From a checkpoint of a small transformer trained on Wikipedia.
Training: a variant of Adam for these matrices, 4619 steps.
MLP neurons of a small language model. Each row is named by its layer, matrix (gate and up: input weights; down: output weights) and neuron, and shows model dimensions 16-79. Each number is 128 + 24 x the weight over its row's rms, rounded and kept within 0 to 255. A neuron's up and down rows have the sign that makes its largest values positive.
Before each neuron's rows, "fires after" lists the tokens most often just before its 100 highest values on Wikipedia text that the model never trained on.

fires after: "\n", " of", " 1990"
L5.gate149 [143 112 128 124 142 134 135 146 129 124 105 111 163 118 148 130 119 131 109 138 114 134 121 180 114 135 163  90 174 143 101  95 134 143 142 164  91  97 112 171 110 129 158 129  93 120 108 147 121 158 163 156 129 132  92 120 120 165 129 154 201 127 138 168]
L5.up149 [113 177 125 136 123 143 142 136 106  81 150 133 131 147 160 184 126 114  84 113 118  98 137 148 111 114 148 114 142 120 117 138 111 141 132 122 134 106 115 129 152 124 111 127 137  95 135 100  77 178 120 101 150 154 173 131 143 172 130 132 130 132  84 115]
L5.down149 [108 131 133  97 123  85 143 112 126  96 146 133 163 147 136 160 160 127 132 113 131 126  77 129  96 137 149 146 138 126 111  64  79 154 142 100 157 136 124 119 112 117 123 106  87  86 112 124 120 110 112  91 126 108 129  94 175 147  74 182 139 109 133 165]

fires after: "-", " |", "–C", "ont", "ract"
L7.gate1365 [133 102 154 141 133 104 186 147 125 119 155 123 140 131 123 145  99 159 175 122 162 161  77 132 127 133 122 121 159 161 154  94 131 184 117 103 114 112  95 140 133 132 127 110 138 120 136 147 110 110 114 171 166 115 117 160 149 125 166 110 157 133  83 125]
L7.up1365 [111 114 135 137 101 145 130 122 133 124  99  87 139 155 112  97 127 157 171 140 148  98 118 119 154 149 167 151 147 120 132 120 108 169 133 139 146 130 138 118 158 171 113 107 164 151 161  44 108 117 127 147 111  83 107 141 139 119  92 137 150 147 134 160]
L7.down1365 [130 106 145 111 144 149 116 132 126 125 133 115 136 142 100  95 153 153  87 153 126 112 135 117 128 126 134 110 137 144 123 137 119  63 112  96 125 140 128 131 152 127 148 114 213 141 167 126 121 145 151 135 117  78 148 150 115  97 110 119 108 133  93 147]

fires after: " on", " |", "On", " On", " Released:"
L7.gate750 [ 87 111 103 187 118  89 122 125 122 128 119  97 130 118 129 141 146 144 132 127 110 189 105 111 109 111 151 129  98 110 125 131 174 157  88 167 110 142 149 116 141 118 139 134  73 153 135 113 135 135 116 113 143 141 122 138 145 139 159 168 119 112 173 124]
L7.up750 [150 159  95 111  81 175  75 100 176 113 148  67 117 140 137 133 118 109 101 140 154 129 158 153 147  87  99 133 112 158 129 101 142 173 137 114 138  93 124 101 103 113 118 134 105 135 134 141 118 123 117 173 126  89 119 114 106 108 116 178 129 123 151 101]
L7.down750 [135  95 152 108  62 141 162 137 135 105 146  84 124 134 163 123 134 161 117 127 129 149 137 117 129 105 131 134 101 164 126 118 100 165 135 150 115 157  65 137 133 140 150 126 127 122 107 110 142 156  94 127 144 155 120 159 158  96  86 166 106  68 131 148]

fires after: " the", " and"
L5.gate766 [131 106 132 141 165  70 152 153 113 139 140 188  96 131 167  62 116 152 111 198 103 155  91 118 134 160 128 157 118 145 139 103 144 163 132 110 133 127 178 141 146 102 139 124 149 115 116 138 175 130 152 117 178 117 164 105 122 128 164 127 164 129 131 104]
L5.up766 [111 126 127 111  95 116  88  96  79 116 153 120 152 120 108 151 105 125  96 132 147 123 106 146 139 127 155 110 162 150 117 115 149 140 100 121 144 166 142 126 133 133 121 179  97 171 106  85 130 119 141 178 172 161 106 127  94 109 142 121  88 105  90 118]
L5.down766 [143  86 112 141 156 133 114 113  78 111 140 120  70  84 140 139 137 104 116 139  94 155 108 129 143 142 125 154 161 152 172 160  94 125 131 110 118 121 145 106 167 135 151 102 134  97 139 116 139 109 153 133 157 119 109 124  84 121 117 107 171 115 120 119]

fires after: "-", " Z", " |", "We"
L5.gate461 [148 137 141 126 106 122 111 167 128 112 107 109 149 166 109 148  75 111 162 182 145 125 105 114 157 131 140 124 119  96 156 131 167 129 104 131 143 149 122 127  92 124 131 165 115 152 159 142 157 140  88  72 100 113 165 120 135  95 127 133 125 104 128 125]
L5.up461 [129  90 149 178 103 144 150 127  96 158  96 151 131 112 130 138 141 127 156 107 139 113 130  88 147 157 146 129 133  84 125 151 113 129 185 160 166 151 170 125 129  91 127 115 134 169 133 122 117 108 158 145 141 134 150 127 154 134 114 122 118 136 132 109]
L5.down461 [108 138 116 122 134 119 128 139 131 136 150 140 101 152 123 102  92 145 113 115 140 125 134 148 106 117  81 154 131 192 132 113 139 114 102  86 104  73  91 133 146 170 150 180  90 115 116  98 136 143 117 161 110 106 110 110  97 154 123  94 150 167 162 145]

fires after: " |", "|"
L7.gate1531 [154 151 145 133 143 116 153 164 107 119 139 128 138 111 137  73  91 185 114 166 103 119 151 134 143  69 135  93  91 161 115 130 182 175 155 141 136 126 166 125 100 132 126  99 125 132 121 149 149 141  99 123 121 135 115 125 125  97 143 102 130 148 123  86]
L7.up1531 [104 101 148 144 164 126 140 148 140 146 144 130 166 123 156 150 133 140 145 105 102 143 151 145  99 140 133 139 170 107 129 131 128 141 171 122 101 119 136 132 129 144 134 119 140 191 127 144 135 124 114  79 147 155 144 105 104 134 119  97 147 147 147 124]
L7.down1531 [104 129 101 170 104 120 166 113 128 159 108 154 161 170 142 115  99 106 152 130 145 126  89 119 154 139  79 113 149 105 103 105 147 138  79 108 132 139 108 109 117 124 154 126 172 168 125  75 139 130 123 145 106 107 114 138 105 119 107 122 150 165 115 152]

fires after: " the", " January", " 3:", "Y", " 2:", " |"
L5.gate15 [137 160 107  90 140 157 152 122 135 119 116 153 109 155 108 127 109  85  78 183 109 127  97  98 130 152 151 107 132 114 129 128 120 145 111 135 152  89 125 115 105 108 112 156 137 148 114 132 152 135 125 150 150 130 142 136  99 106 156 138 140 128 156 124]
L5.up15 [142 102 124 110 148 128 165 109 101  81 133 115 112 111 124 123 152 156 111 177 157 144 102  92 144 139 139 138 117  95 127 127 166 129 103 134 137 128 141  76 130 128 136 153  87 153 137 182 124 120 100 142 109 159 149 169 153 123 160 170 138  98 125 117]
L5.down15 [123 146 141 154 110 103 123 136  88  87 118 154 108 136 177 152 126 157 112 158 133 118 117 116 139 113  93 150  89 120 156 148  94 164 140 123  80 131 132 161 115 166 149  96  96 120 144 143 119 103 101 132 135 113  44 115 129 138 138 132 172 133 143 140]

fires after: " the", " in", " over", " to", " across", " of"
L5.gate1142 [125 154 138 139 134 133 140 132 150 129 142 120 125  97 115 120 103 149  88 132  56 123 130  85  70  99 114 169 127 164 135 118 170 112 106 127 111 114 162 128 122 106 150 105 145 158  79  88 132  97 159 113 118 159 156 133 146 146 161 100 161 155  92  86]
L5.up1142 [161 105 133 175 140  94 113 116 118 159 109 135 120 142 134 133 101 122 126 113  81 121 144 163 109 150 122 118  94 148  90 122 150 145  86  72 154 135 141  82 107  96 158 151 103 139 114 114 125 144 159 125 130 152 131 108 128 122 161 100 106  82 125 146]
L5.down1142 [111 110 124 111 136 139 158  97 100 120 129 139 148 125 148 113 152 147 119 159 177 135 135 134 157 137  95 132 154 119 163  73 123 122 145  78 146 141 163 136 151 130 104 110 158 128 156 166 124 136 153 100 140 112 140 141 160 127 148 110 123 129 110 101]

fires after: " |", " and"
L5.gate1841 [141 128 176 112 122 159  93 127 140 111 111 136 118 152 104 136 147  97 148 118 104 131 129 127 151 126 121 112 173 155 136  95 147 107 161 158 106 174 156 167 144 135 145 128 159 140  83 143 151 123 136 133 137 118 109 151 151 172 128 139 168 137 117 100]
L5.up1841 [157 133 135 122 121 135 142 105 154 102 107 110 121 139  97 137 129  89 102 149  95 150 128 134 107 137 137 132 110 124 108  94 150 130 158 134  96 102 144 163 132 159 103 141 116 112 148  93  85 104 134 145 136 160 102 151 133 160 140 104 175  74 178 105]
L5.down1841 [183 133 125 109 116 132 121 132 119 139 172 127 138 148 138 119 106 136 129 102 132 100  83 118 156 112 140  94 155 138 151 100 121 114 103 123 145 138 130 128 106 150 174 125 132 107 139 138 144 117 159  91 147 101 118 151 146 129 129 119 116 105  81 127]

fires after: "\n", "ington", " |", "hurst", "ine"
L7.gate1722 [101 151 151 166 133 110 109 112 193 119 115 134 118 134  96 155 163 137 162 108 126 128 136 136 125  84 140 120  98 133 164 129 135 150 163 159 111 115 154  92  95 124 133 139 112 167 159 137 110 175 133 144 118 140  72 127 109 131 155 101 115 128 105 124]
L7.up1722 [ 80  98 158 140 106 108 124 155 181 121 127 142 125 105 103 129 119 120  79 110 136 143 121 101 140 119 188 104 127 144  78 136 145 101 113 129 137 129 120 131 111 184 116 164 127 127 131 150 154 143 130 111 145 129 135 100 116 123 134 142 120  96 140  98]
L7.down1722 [116 165 128 131 109  70 155 102 139 139 137 139 108  91 133 133 164 125 103 157 149 101 141  94  85 147 115  90 128 108 126 101 114 171  97 107 113 125 117  90 177 135 108 169 115 138 133 140 109 196 131 152 104 139 122 132 121 104  93 129 157 121 122 127]

fires after: " the", " The", "The"
L7.gate1252 [129  89 132 128  77 107 129 124 147 128 119 119  74 125  98 137 119 124  72 115 102 164  99  92 136  72 146 142 153 135 106 153 131 161  86 136 139 145 176 147 121 127 124 142 135 116 117 111 146 130 124 120 163 119 124 135 155 119 154 143 156 109 149 100]
L7.up1252 [194 138  98 139 144  80 146 106 146 127 123  86 140 123 132 101 125 142  53 103 132 160  92 178  80  99  87 122  99 132 142 106 125 138  97 105 126 130 165 138 160 170 147 100 146 116 134 126 135 154 112 138 143 135 135 135 112 119 120 139 140 112 139 130]
L7.down1252 [132  93 124  87 102  79 146 128 168 110  69  95  73 115 133 152 123  89  85 130 161  98 124 110 131  90 110 133 131  94 106 193 168 143  88 106 117 134 136  95  99 134 138 120 116 123 141 103 145 143 155 121 102 135 126 147 135  72 144 123 106 115 123 122]

fires after: "-", " Team", " R", " top"
L5.gate197 [107 134  91 147 145 107  95 129 134 130 131 125 126  92 139 113  84 122 167 120 105 147 160 122  95  89 163 157 155  78 109  98 123 121  82  95 125 146 150 162 142 116 135 130  72 128  88  96 119 179 104 133 110 156  92  77 168 123 116 190 131 158 119 138]
L5.up197 [ 99 141  88 133 152 127 121  96 109 156 120 118 122 124 123  99 135 174 135  66 152 169 136 134  81 107 110 150 110 124 120 155 138 178 141 113 146 146 112 145 130 144 140 135 128 133 135 117 144 137 111 138 134 119  73 143 176 130 136 117 139 125  85 104]
L5.down197 [127  80 134  65 137 160  95 151 126 122 111 148 112 139 143  85  93 147 112 162 162 114 124 135 145 174  97 128 124 129 137 153 131 143 150 120 139 104 160 124 152  97 116  77 130 144 151 154 130 132 159 125 115 151  87 145 122  65 144 145  97 139  96 127]

fires after: " |", "|", " ", " 0"
L5.gate119 [152 149 150 119  63 144 153 129 134 135 166 122 140 121  91 120 108 179 116 150 106 151 137 114 102  80  74 164 133 157 111 132 155 115 170 136 101 150 151 143 111 129 100 180 114 135 123 140 200  95 157  84 122 136 106 151 105  75 158 122 142 106 112  98]
L5.up119 [111 180 148 171 151 140 143 135 131 133 136 153 121 156 146 126 125 146 138 100 201 132 170 123  88 120 160 123 107 126 107 113 137 104 160 111 117 155 135 145 128 140 165 140 130 121 107 138 113 117 124  98 154  84 133  98 145 173 131 169 151 137 103  95]
L5.down119 [142 132  97 166 104 130  99 154 128 151 163 130 151 151 177 117 132 110 129 111 134 151 150 166 157 143 126 111 153  98 114 134 152 160 145 116 149 120 151 129 111 109 128 110 117 156 106 101 123 137 139 174  83 155 127 146 113 124 106 119 140 164 100 141]

fires after: " the", " and", " Norfolk"
L7.gate313 [152 124 133 154 123 135 159 137 116 102 166 137 159 128 124 133  88 156 144 118  94 128 118 102  96 133 120 163 105 109 140 124 131 108 138 119 149 148 145 173 121 114 115 111 191 136 139 156  77 116 131 160 136 127 125 104 113 101 137 120 110 142 120  96]
L7.up313 [165 122 130  77 163 147 139  82 118 121 126 144 145  95 152 111 150 168 137 157 113 158 120 127 188 128 155 167 188 160 117  88 129 135 118  86 145 150 100 115 135 115 126 151 115 126 152 126 168 130  94 132 185 148 165 103 120 122 136 122 126  95 161 125]
L7.down313 [159 103 116 117  98 181 118 123 138 136 124 135 147 153 128 112 173 109  75 151 116 172 108 136 177 156 146 150 100 121 135 131 124 132 125  90 122 129 130 112 116 112 153 141 155 130 154 166 143 150  89 119 138 106 135 122  90 122 141 137 131  55 151 112]

fires after: " |", "-", ";"
L5.gate436 [135 134 145 126 133 134 130 124 142  97 128 130 110 158 104 133 107 119 126 168 118 141 113  98  93 153 170 154 146 104 141 119 120 173  70 143 160 135 147 120 132 130 141 137  94 132 152 142 134 130 130 137 134  93 157 107 154 117 137 118 105 121 153 134]
L5.up436 [172 128 132 140 109 122 114 101 126 150 156  97 126  99 141 150 128 116  99  60 148 108  78 170  89 146 163 123 168 123 148 158  98 128 150 121 133 128 109 153 130  79 128 138 140 147 168  97 165 140 112 144 131 101 117 139 109 135 128 120 122 182 172 142]
L5.down436 [122 109 163 152 108 112 119 109 150 108 128  92 112 117 126 137 116 144 133 179 135 122 158 106 124 114 102 175 128  81 125  93 132 138  86 132 135 155 151 113 142 134 125 129  84 149  93 141 177 113 115 104 129 151 148 129 139 148 169 106 122 131 108 158]

fires after: " 0;", " RV;", " 1;", " —;", " 2;"
L7.gate508 [ 93  97 101 148  90 112 155 111 119 119 164 166 130 163 107  81 135  77  69 122 106  91 107  92 148 145 129 104 100 131 115 113  97 113  91 101 113 142 116 127 164 133 158  91  90 114 140 123 111 122 149 142 156 134  85 130 114 114 135  81  85 130 128 165]
L7.up508 [123 165 138 120 111 107 136 109 163 149 166  71 132 145 163 130 136 116  80 140 106 111 139 134 129 138 137  88 143  91 148 105 129 131 143 153 124  84 144  98 162 103 139 131 127  89 112 112 109 110 110 162 134 119 125 156 160 160 116 146 171 116  52 113]
L7.down508 [ 54 124  84 164  90 136 146 139 145 160 147 131 126 115 123 126 136 156 101 141 163 134 153 143 129 152 161 129 138 138 118  88 126 148 134 137 158 135 138 133 140 143 107 154 163 148 170 132 152 111 126 138 155 140 122 153 124 140 130 111 110 136 130 116]

fires after: "-", " R", "k", " Ch", " x"
L5.gate1211 [176 112 103  93 144 102 126 129 166 127 157 141 117 136 138 181 161 130 150 138 152 125 172 151 143 110 165 147 185 126 124  81 119 119 138 106 116 144 129 116 106 116 120 143  90 116 143 101  79  96 165 152 123 133 146 124 158 128 113 153  89  97 117 131]
L5.up1211 [142 110 135 125 143 139 129 128 166 133 119  89 154  49 129 120 144 101 139 119 126 114 124 139  93 149 100 142 148 131 128 111 168 149 173 102 126 143 101 109  93 112 137 106  85 124 125 136 117 110 145 119 131  98 139 168 167 105 123 118 109 124 167 124]
L5.down1211 [184 113 114  92 114 158 165 165  87 147 102 126 139 130 136 145 111 153 123 165 141 122 138 133 109  99 166  99 170 141 137 106 137 110  83 153 128 105 112 171 133 153 134  99 141 159 114 129 146 122 118 138 141 121 101 133  85 121 142 116 105 103 127  95]

fires after: " the", " of", "|", " on", " by", " and"
L5.gate1818 [ 97 137 135 124 115  92 152 135 105 107 146 123 132 111  87 151 160  92 125  93 117 148 130 152 123 105 169 141 125 111  82 121 133 113  92 190 156 148 183 136 166 117 143 112 111 123 131 191 124 154 184  98 196 108 130 141 136 100 132 169 134 112 134 160]
L5.up1818 [150  93  97 123 155 164 115  73 112 133 115 146 134  64 119 130 140 151 152 135 146 128  92 132  91 138 139 134 122  87 118 143 123 112 152 127 130 126 152 101 127 143 107 117 177 124 133 141 139 152 102  87 153 139 142 109 143 101  94 119 137  65 131 145]
L5.down1818 [152 157 141 136 120 153 134 156 123 124 126 107 102 115 110 128 175 167 131 128 100 102 143 134 129 138 145 107 121 162 165 162 154 138 122 104 121 153 104 132  88 157  78 130 170 141 152 114 127 122  79 131 131 136  91 117 144 119 117 120 158 111 133 109]

fires after: " |", "\n"
L7.gate236 [116 187  99 131 124 134 110 109 141 106  91 123 136  99 134 116 150  99  82 144  96 127  89  98 119 141 103 105 111 134  86 101 148 154 138 165 138 134 124 156 132 156 123 135 141 168 106 137 144 118 101 134  92 138 120 120  74 135 129 185 157 141  96  86]
L7.up236 [153 106 123  95 132  88 113  84 147 142 103 131 135 165 116 129 123 118 132 160 109 133 132 135  86 143 125 142 167 128 120 119 134 102 129 128 111 108  98 147 126 116 116 132  50 110 152 108 128 115 147 148  91 136 130 143 158 117 163 102 119  94 142 173]
L7.down236 [120  99  71 157 157 150 130 124 164 109 107 103 111 135 137 134 122 142 148 181  91 114 152 151 118 171 142 131 127 102 122 117 118 123 129 138  92  95  86 116 110 149 158 125 122 106  95 147  92 100  99 126 116 185 114 196  94 141 135 120 142 129 166 126]

fires after: " |", "|"
L5.gate140 [137 183 139 120 167 115  72 108 109  96 153 118  89 135  97 148 127 128 169 145 131 128 110 125  85 106 186 136  87 142 137 122 132 153 118 138 147 100 142 115 110 188 147  78 147 125 148 146 147 159 126 117 162 114 114 115 127 118 160 122 139 122 104 134]
L5.up140 [139 125 134 114 124 144 114  94 158 135 119 143  96 138 154 104 126 113 121  99 123 165 131 163 134 115 175 149 140 107  67 129 110 134 146 119 115 156  98 148 109 115 177 124 137 130 170 127 105 154 102 138 110 115 118 172 190 148 141 103 124  98 157 148]
L5.down140 [168 166 138 152  92 116 135 159 132 140  82 156 129  99 125 113 156 193 146 106 122 142 124 114 125 146  89 138  89 122 158  92 118 148 112 135 122 181 122  98 113 144 110 113 118 127 101 111 106 151 129 124 137 150 128 119 114 161 158  92 135 166 112 126]

fires after: " |", "\n", "-"
L7.gate1973 [103 137 160 120 155 118 120 147 129 106 129 122 117 142 106 155  71  99 121 145  93 156 126 135 123 129 127  96 126 154 122  87 142 139 130 126 141  95 102 133  91 124 133  94 131 110 125 133 178 135 100 159 111 107 150 139  92  99 155 134 128 125 132 161]
L7.up1973 [107 131 121 132 119 129 139 151 110 101 142 147 104 115 118 119 146  94  81 145 125 125 145 140 161 130 138 101 166 170  77 115 117 128 107 118 143 141 152 140 133  90 143 175 129 103 136 124 115 128 140 132 128 149 156 143 167 140 121 107 135 153 165 140]
L7.down1973 [134 106 111 159 126 113 139 163 118 124 167 126 177 121  88 137 148 161 166 151 128 136 134  98 112  87  94 112 128  71 143 124 110 137 136 136 124 124  90 104 139 109 118 133 142 135  66 118 107 126 166 122 111 120 124 127 138 160  96  98 139 179 167 139]

fires after: " the", " |", "The", " at", " The", " on"
L5.gate1934 [ 85 165 114 148 141 118  83 118 110 124 107  79 116 112 126 110 127 148 158 120 106 158 127 159 112  93 146 167 150 148 121 136 137 139  96 129 116 137 135 154 101 105 129 131 103 196 139 122 132 139  81 141 175 132 103 137 107 163 159 145 148 122 146 149]
L5.up1934 [184 117 138 121 135 112 107 163 144 166 142 118 101 135  94 140 131  87 165 143 105 143 132  87  74  79  88 107 124 114 135 154 157 113 105 146  85 152 137 109  79  80 124 129 161  93 138 118 155 163 108 129 148  75 164 140 161  97 140 116 127 124 104 104]
L5.down1934 [125 106 139 115 119 120 131 126 104  82 142 131 113 114 132 106 142 104 114 107 163 161  85 179 144 159 149 127 120 149 105 154 115 104 103 131 137 168 105 104 110 139  94  96  85 136  95 144 149 113 119 117 158 135 109 134 128 145 143 138 110 165 109 139]

fires after: " the", " this", "ped"
L7.gate1109 [159 123  87 104  86  95 149 106 159 121 120  97 106 118 128 134 109  69  99 110  89 106 122  82  94  93 112 150 119 142 144 156 140 117  88 160 102  98 136 140 120 184 142 116 177 136 144 130 174 130 127 169 159 127 155 107 168  84 175 136 143  88 130 120]
L7.up1109 [147 120 115 119 107 135 138 128 110  67 116 114 156 118 130 133  84 129 121 142 158  87 113 122 154 126 187 124 156 115 118 124 119  84 102 115 151 176 172 124  93 135 130  93 144 157 112  97  99 150 132 132 140 120 103 153 123 111 114 116  71  92 132 148]
L7.down1109 [123 112 135 131 124  87 119 179 132  54 127 121 113 149 115 157 140 126 121 129 129  90 148 155 144 128 128 118 163 116 162 108 106  89 116  98 131 119 153 161 141  80 123 124  96 120 120 102 122 108 141 124 139 114 110 187 162 123 126  73 113 141 113 142]

fires after: "\n", " |", "ington", "ine"
L7.gate1673 [ 77 160 146 129 118 126  87 154 159 183 124 135  66 129 130 176 152  93 159 139 180 151 152 104 127 130 117 129 107 111 124 157 136 116 132 137 125  93  85 110 104 126 162 128 140 110 111 154 116 135 139 122 139 141 133 128 124 153 124 138 143 104 128 135]
L7.up1673 [123 149 161 145  94 136 151  82  81 143 125 147 136 115 145 114 149 154  81 119 139 118 146 164  93  79 136 154 157 121 121 134 115 130 131 156 135 126 105 163 153 164 144 109 137 103 130 117 149 146 161 116 131 123  58 139 152 125 140 113 136 171 138 131]
L7.down1673 [ 98 163 127 169  95 127 145 117 126 133 122  79 160 108  97 146 116 166 113 143 113 119  91 133  98 150 103 114 115 120 121 117 146 108 123 137 151 154 126  99 125 131 154 112  99 181 120  91  88 131 139 125 102  90 139 103  84 109 104 165 147 136 142 124]

fires after: " |", "|", "\n"
L7.gate947 [132 107 135 132  98 118 120 130 128 123 171 124 110 138 116 141 149 163 147 123  88 166 152 137 121  98 171 144  91  96 122 166 112 149 112 102 113 145 121 107 137 128 139 128 139 154 115 141 114 129 118 138 122 121 119  91 104 172 173  97 143  89 125 116]
L7.up947 [116  91 174 155 127 143 150 114  89 136  95 148 152 116 136 140 107  93 104 130  92 114 113 152 153 142  80 103  96 101 107 132 151 122 117 136 124  93 124 160 144 148 139 148 121 143  85 161 150  88  85 149 115 155 162 112 115 132 149  88 142 167 186 164]
L7.down947 [167 118 100 160 126 125 189 105 162 120  96 142 169  88 135 130  73 153  99 144 134  79 124 162 134 131  89  79 164 125 148 148 136 116 136 129  93 142 124  97 107 122 109 127 141 108 116 148 138 121 103  77 114 128 183 179 129 149 113 132 122 155 142 107]

fires after: " the", " The", "The", " railway", "ocy"
L5.gate1451 [153 128 147 106 102  85 119 189 130 107 121 152  83 164 130 128 133 129 132 129  93  74  79 185 162 119 117 180 166 109 120 121 155 131 148 122  86 111 118 132  94 145 129 115 114 144 139 100 142 155 124  84 172 133  85 129 125  84 163  99 127  76 123 136]
L5.up1451 [138 158 130 139  90 111 166 138 139 110  92 119 120 143 112 131 126 122 110 155  99 150 117  94  90 148 131 120 126  88 124  89 111 118 115 148 168 121 134 115 155 172 108 120  80  90 124 102  66 159 121 136  88 115 150 130 110 117 137 174 123 139 162 126]
L5.down1451 [123 135 156 133 148  98 140 135 139 111 153 124 105 107 137 125 130 116 149 145 144 137 131 121 131 122 131 139 116 166 138 151 151 124 132  88 133 126 105 149 115 132 183 147 150 119 116  83 168 127 116 142 144 130 107 142 136  87 138 119 128  76 141 119]

fires after: "|", "\n", " |"
L7.gate1251 [117 134 123 149 135 118 162  80 154 171 112  87  92 100 117 107 158 157 105 166 133 171 120  94 124 112 109 105 122  97 130 161 177 139 108 142 108 117  85 134 137 124 105  96 100 145 136 172 135 132 153 126 146 148 102  94 127 102 132 133 125 132 133 164]
L7.up1251 [136 136 106  95 142 102  97 109  92 142  94 100 129 103  92 155 114 171 118 148 159 142 180 123  98 121 140 133 144 159 127  91 186 101 136 138 139 112 109 119  88 138 161 163 145 125 151 144 134 145 168 145 101 139 155 139  69 124 148 106 111 114 137 109]
L7.down1251 [126  99 140 134  91 149 165 132 101 133 117 115 126 154 104 148 176 104  99 116 146  92 110 125 147 138 139 141 137 143 124 155 119 124 125 134 137 164 143 113 118 150 139 125 130 130 101 148 120 138 142  70 122 103 131 202 135 121 112 139 142 124 149 157]

fires after: " |", "\n", "|"
L5.gate107 [ 73 159 161 134 103 105 103 128 139  76 146 122 124 125 126 156  76 124 118 122 109 123  73 108  96 141 112 119 137 101 102  64 143  94 150 119 113 140 133 119 134 130 132  95  82 153  95 131 130 145 147 127 126 157 148 146 128 116 154 145 143  87 138 136]
L5.up107 [124 138 126 127 156 106 128  97 145 100 138 113  99 121  89 123 170 147 100 123  87 143 125 136 131 107 152 125 152 127 113  96  94 159 159 143  91 142 116 133 138 120 118 149 130 145 124 139 110  69 155 148 160 117 169 139 102 199 140 146 155 110 131  65]
L5.down107 [116 143 123 164 108 177 113 171 139 123 151 117 138 153 115 129 121 114 146 115 157 120 151 149 122 126 124 147  95 124 129 105 141 127 124 107 155 116  81 117  66 125 114  99 157 116 165 127 174 119  93 113 135 146 107 146 146 144 143 138 120 126 104 176]

fires after: " |", " ("
L7.gate1462 [159 150 121 179 150  90 126 114 114  86 100 142 121 106  83 172 129 134 150 141 124 118 127 104 148 106 132 134 105 158  96 153 131 159 128 112 119  98 132 139 127 114 121 146 105 149 128 169 119 118 129 147 136 159 104 121  96  92 142 140 114  87 122 111]
L7.up1462 [142 108  92 111 147 154 105 113  84 131 135 173 100 150 123 160 147 123 148 147 125 171 101 113 113 140 110 121 124 115 129 147 117 140 134  73  97 107 162 146 104 132 144 139  92 114 106 122 154 136  97 119 132 120 157 133 142 121 123 157 123  82 123 149]
L7.down1462 [133 138 135 112 100 131 157 112 151 159 120 134 124 127 136  98 153 133 140 109 128 116 109 187 142 110 136 139 108  84 136 136 121 159 123 132 126 128 144 112 118 139 123 139 143 155 106 118  84 135  94 133 125 125  95 177 143 132 120  95 159 117 148 147]

fires after: " the", " The", " its"
L5.gate1236 [134 105 149 128 128 100 160 128 125 106 160 104 129 132 121 161 164 103 105 140 132 127  92 108 141 104 185 137 204 136  98 139 155 120 168 126 136 146  97 151 156 157 148 139 137 204  90 125 141 169 111 161 122 167 110 165 122 125 115 176 130 167 123 103]
L5.up1236 [142 104 114 127 106 121 124 136 152 163 125 115 146 132  89 103 141 114 124 120 129 200 162 114 126 137 153 157 134 126 120 131  95 143 116 125 186 157 157 133 164 107 113 128 119 133 120 121 150 112 110 137 136 109 181 132 125 111 129 125 132 155 103 136]
L5.down1236 [126 125 136 121  88 147 128 126 137 104  87  99 118 131 100 156  93 111 113 154 140 146 137 157 168  84 127  95 165 135 128 168 135  77 139 146 132 145 132 128 123 104 132 130 158 120 126 146 148  98 133 141  90 127 114 160 139 114 131  87 122  93 106 104]

fires after: " |", "|"
L7.gate1114 [119 149 103 175 144  92 126 113 169 115 133 130  81 143  97  89 105 141 139 123 105 173 126 119 127 136 119 140 136 134 119 139 123 134 154 165 137 119  71 184 125 145 145  95 150 119 146 143 138 133 146 128 167 140  90 123 124 138 131  80 150  60 110 178]
L7.up1114 [101 105 131 131 143 125 115 138 151 130 160 138 122  77 115 155 126 109 107 119 101  89 113 155 150 106  94 132 160 104  76 143 121 111 131  95  91 119  95 177 148 138  89 158 100 154 134 151 164 118 179 115 126 142 139 129 120 104  89 141 144 139 148 114]
L7.down1114 [148 100 131  94 163 131 147 138 121 104 144 143 181 134 131 114 150 111  97 164 131  86 118  80 104 117 126 116 130 114 164 123 116  90  95 172 111 145 124  65 149 134 129 115 141 144 128 105 111 130 135 123 103  77 136 157 153 108 151 170 144 165 154  83]

fires after: "\n", "-", " |", "."
L7.gate1021 [111 189 109 103 142  88 162 103  91  74 123 151 104 165  88 160  98 137  93 130  90 120  92 136 116 148  87  86 117 145 149 134  97 140 151  68 130 163 130 133 133 112 181 110 128 140 117 143 127 179 174 118 134 163 129 144 114 123 104 115 153 140 132  88]
L7.up1021 [105 134 124 115 126 143 121 111 125 110  79 137 106 130 174 143 148 147 191  76 132 120 125  82 115  90 146 115 132 126 117 106 147 152 107 155 116 121 104  92 124 139 140 137 102 162 168 127 111 107 102 126 120 114  70  83 131 170 149 151 133 135 155 125]
L7.down1021 [ 98 101 107 103 131 105 168 108 120 103 119 165 141 151 135 117 152 106 151 171 122 148 104 140 120 184  96 118 123 108 114 126 142 121 131  74 141 163 101 117 146 129 151 122 167 131 130 179 148 164 106 131 119 124 148 118 136 128 138  98  99 119 104 109]